config.toml
num_key_value_heads = 1
hidden_act = "swiglu"
norm = "layernorm"
norm_place = "pre"
bias = "none"
learning_rate = 0.00422
schedule = "wsd"
decay_fraction = 1.0
final_lr_fraction = 0.05
batch_tokens = 16384
max_seq_len = 1024
train_tokens = 161600000
max_steps = 9864
dataset = "wikipedia_en"
MLP neurons of a small language model. Each row is named by its layer, matrix (gate and up: input weights; down: output weights) and neuron, and shows model dimensions 64-191. Each number is 500 + 40 x the weight over its row's rms, rounded and kept within 0 to 999. Numbers have three digits each. A neuron's up and down rows have the sign that makes its largest values positive.
After each neuron's rows, "fires after" lists the tokens most often just before its 100 highest values on Wikipedia text that the model never trained on; "fires in" lists the words (lower case) most often at its 100 highest values on Wikipedia text that the model never trained on.

L9.gate164:492455503495520393521411559518532500471438496565442444516499455537525564628495490472496534504496537534500474497507482520445435481459565512518548534522449500493468482490444505499517451529536432543495499513521480506507552445455515471507540469486541514508458496567560503518432500527427581528518504494517552480485465496628482525480593499576559418485519486480609497440438496499480439504493
L9.up164:509599470494467450486566492521504459501548470475546525526464417527564571453441575478522472529522478437434508464444531483481521522480460522456522533445499522532473532515547542519517478530557481555501451568500536512501468495417479531521532491464457519484446500468487524469427422459524527441566588484494462416506462587475515517496455469513430466535482511542500491525439520566455431463527
L9.down164:515549505566428631501537516521574486541472529449444502555525526492490520461494525484460465514460453425497424537469491528492528526547458540496525483487490498506535497526495521515501518485495557447563449457537415498492450519505507507418485508519468448501543509488543452532506491489470550534496526477534432512540462408481510481521508504418524513461517494563467530553521530524531538579485
fires after: " in", " on", " into", " at", " At", " as"
fires in: "a", "the"

L7.gate303:556621572526545493547470530546532458477494569542553489526499490487597505486468481446539508547473513543446434565512515491533514450490587466477517529529494508438522453516540504528376530543510482444501459424559504497571539512498511556477494393490492434556483517521495504433549563521520458559521516490435543516561465484468510466509502528463537486487386502494495509484524537508503543448538
L7.up303:559538489478461452488495532542479465433469432490458553538530498519482460502492505498527491478501441547454522577540483408467545464396497498535487558546549461497502550481449440432444514546545488546512487452528510538477548467510485566586525549532500541502487454482487480518507433412579482589537521536559442462542468553530555493484488454487512455482575506455500469503435500509403491511484
L7.down303:456522511458471470523493500455553500460527508583530518542438417533491584453460566511514483446498506531556477486507423437458528570419500452504541474445506492474511465486486522504583456423526410496497505575518566392450467507451483507511463481524563487485545571530579528483513524469431466497548512504546494436479557442524479503519555526505431523464531503518473501519500513489455556512577
fires after: ".", " of", ",", "\n"
fires in: "this", "these", "the", "there", "but"

L5.gate443:489461493482472467517510489517491578513502495511493380512500534534524512538533465463487510550572497525490494455518437546607497478440472454545494609487501541473495472433540529540548450504478453474507441514523548519514520529410491476527500484561474511547515508455446429440546543574547479510497458479467495504535511509414452470502488532531495442531425530639567518549458524563510508442488
L5.up443:539462459499461451525472465472481548567489480538499444552414462534555500515517481448562481449574525477529486439464471546566522530483421521525561558545475488485492490538579512509509519509456519447555427511480553569472518544473468490474530520567467485553506514491431501436428540486503434475502483502517541457427501460451478473486521531544457443478454501531555558606519496575483520577508
L5.down443:497514506474515504465527522507499496454417528499509511476536432524558490464440477569527478502435523540490531471472515559530502519524539528537485482386532505556476515513503500497511516524464442492569558479407484500566467497546582500448588444551513468505474425492503491460481501443513459475526494445473574500522467552523491447488412526475551502514536542501507504521458532546439542531520
fires after: ",", " where", " and", " when"
fires in: "he"

L2.gate362:611514496528438443478457481555582481485503463438528484509490463467546512504551498552531486502518512521457558507531508474494457525498466463500521364582533459488503474527537424457492472537504528487481503490518503521502510444443470487472516468494512501424438447469429522485528498451540450549472482475507544540492588499459508525510520409505520522483518568417466521458483557517543503458434
L2.up362:542497489493500497571499442545423515476449487429467438484522523530529468512553539489483460399520392582466567519564524487513556569531506543506501438572438505455532502445564517482491466502554434495486454560484559523525544464499515549535523555504512419516536488411515514476528584520473500548500570544544509540491554492503514499551513518481563540522498581420542503440506486494460553489512
L2.down362:520459465488469532467475541543452527533473562497474489452473447508514496477479504507516539438553485532549484543542528524444534509511613468474486483452465524533501459476521518501488471495485408507536428473452514560501521482452548532517482504412494488545376453578506475484523506525471460584530506492523488448561540462491479574433435539495541541545457467465572507525526544527463487451459
fires after: "\n", "."
fires in: "this", "the"

L9.gate14:464498476558470510492503450473500560590488532448529480509456494504546488494547406462517511519427540429504517513570501460531465548503492528482507498489559604440436539443526533453469467465484480555532455540564511556550472452538471543542514553458500509496500535466537541536434518470459414494541455503519553580490525520622498502454495543473513500500550471419481448491469458467486465473445
L9.up14:502511536510481531557454462551505598525548465474506553600515495563510543471478504478532526496508530427485497505490513494445533478569518520579574473462533472460551457502522538441446502501518529506473521536507562462451420566483473516506454476544494498501470498544505503480478472416585574491496461542488484537480531508535480502547499433496485540484486490599486524468487504574478421539427
L9.down14:520560463499461552529455509548512515517511514509502499559471508511574479455508524499486539551554491461502515452533416469540434444489492580550542517517477573480473534517500492437439495467527462469528434483404497470575499543460499490472524495576505531483525545507560474467495481464584419499523469474511495439416493522550594453490494483488472567486467531574553535529550536478449501446450
fires after: " was", " served", " as", " is", " been", " he"
fires in: "one", "as", "appointed", "became", "out"

L9.gate454:502514426496495440478470448562503490436517537491537457498518501529451561537427429542528455513428507480559512474473531579480515543555555538472532492558495443461511472488515476514439558500477486421554517446483506476509554472462499490437576469455523501491476433528559428390520511403456424473541492523481499475506469576540513466404505503538456454525530504538571527515501560552549515446455
L9.up454:488464510525509507505567541530454518564545493482490504526498490483568489543529477426423479550430517504550452530487481479489428587491426471507491477477472531566544508460470526536454473531481434550522530509519463539535493451525494519448475483532473474488515491488444508462534502475511509545524497515484490493509523478428498470492581493523475570518512440514485537511545495486428492488492
L9.down454:504528515526488488510411459409518549458471500495491480545513402579501499512447496484508527521448453553493535474533449490521488539465517438491448517484503452488480482536532501475494542522621459497511419533528487504436465532473514500540511491447543477498513533540558537500473559434535424504514520484508484481528451511459478487455382561482553463508434525527559486513482516485525587540500
fires after: ",", " when", " and", " for", " while"
fires in: "who", "they", "she", "to", "he", "him"

L9.gate505:513479514589514550535418480463490515583499536538504430441525551440521517546533518531473465582459487438502525478558415482490467563469463489505521486500493477517515471511498486482445500535513433445504446520475504502573478472454464515513519501507442477459518403486532564488435472514466466568486475504475480486537472554466611545508554515438485493523536452487522512477484489454545471535513
L9.up505:469553538494546471471530481537485502443408518475546485480510452479524493487477448529466561497346454458527484523529460434547535501514571508558508570559433470528471514488506581525533494528444463519507448512561450510541491491494429498484499465512570540492486499535506481544437460556544475442536503500515466494485530507444502503528526497490483508427545518426545451508564453542481522471443
L9.down505:441423548500474468503437522468471523480519481413515501425458551534522544417521511497472472566517514445502472449490527490527451548483535467527472461539505522474492494515572474492424463487567553541446503561519519503535498468461511507485478508531506502489499489518492529525537534470585523441518498543469500507447594455513470491430392529423417567524570461513525471499547435526407450494464
fires after: " was", " is", " been"
fires in: "the", "such"

L3.gate34:501502491577513442523532490445462515496472458494511566466587491501451552466444506478523576496446481443512517445460495481500540527578542479484567474498509544436519506514556534484550509471549485562515473505465526478496544441510382429476521522513478469488491499477502505578461488524409478482459492497460546433563502493457566500470509492488511535554458522448528459485523532562565510524515
L3.up34:564462493523486577493474463468521475520583465455528475493438503400504518484493526428514497508511502433560468464433505438561552503559529562508528506520553493513465445499534524494494483545577465522533472545486512473424537408494430514508442493522511460541460482497470503560486499466536536525429420453496511494511413444431521546487502462429504521516574568430546521479489431509564521456473
L3.down34:471548418607521527494486461487512441485482538507515541468485318507445501448541489462491484535482534548511523506480520452517520511454533504523499445461478524475510487461519529535507454424518479505497422530478496455453543481485429533470553532444514518540380478506510475468523486483428506522524582474500504471492501539525478531428507502530542527515533479435565530490543521514470544542492
fires after: "\n", " \"", ".", " ("
fires in: "the"

L12.gate125:469489558510517540555570519517482493557475545460479550473405518506533470507488490502469532504495542421510438523470461572485510567449558495527506527520532529483386542493462478494501503527518518540554496551514534440537472510526500480514455489512450540448537561489528522496428534474495458508560527530501543517475578489468509500551526430427430548497508512472521532494511439453532460539517
L12.up125:531534487514453486587474502479515468444539465419535421551464575514501447414503511455463357423480530448558512451550522469494475543508558504485515511469555477510462533481500485493509411503523520579444515541491481562528463441500509469510457509538501466484520496518523559443551486503523508551473483481565470566526466478561452552491472468502522502545450470519545494506408467593534475536477
L12.down125:518557505532509507560492538505562518417574369553469440509573517519491480475512487453508463471544557453540482483546471566484558466473510524465599478509485499494481542464555479489523512506500456553480451507505522459465540459484557511554510510537493523490467532470494559449471535475436552509510519573486544507522542519446503463544514514525537525550502475450533483570551490525416486531529
fires after: " he", " He", " was", " and", " she"
fires in: "was"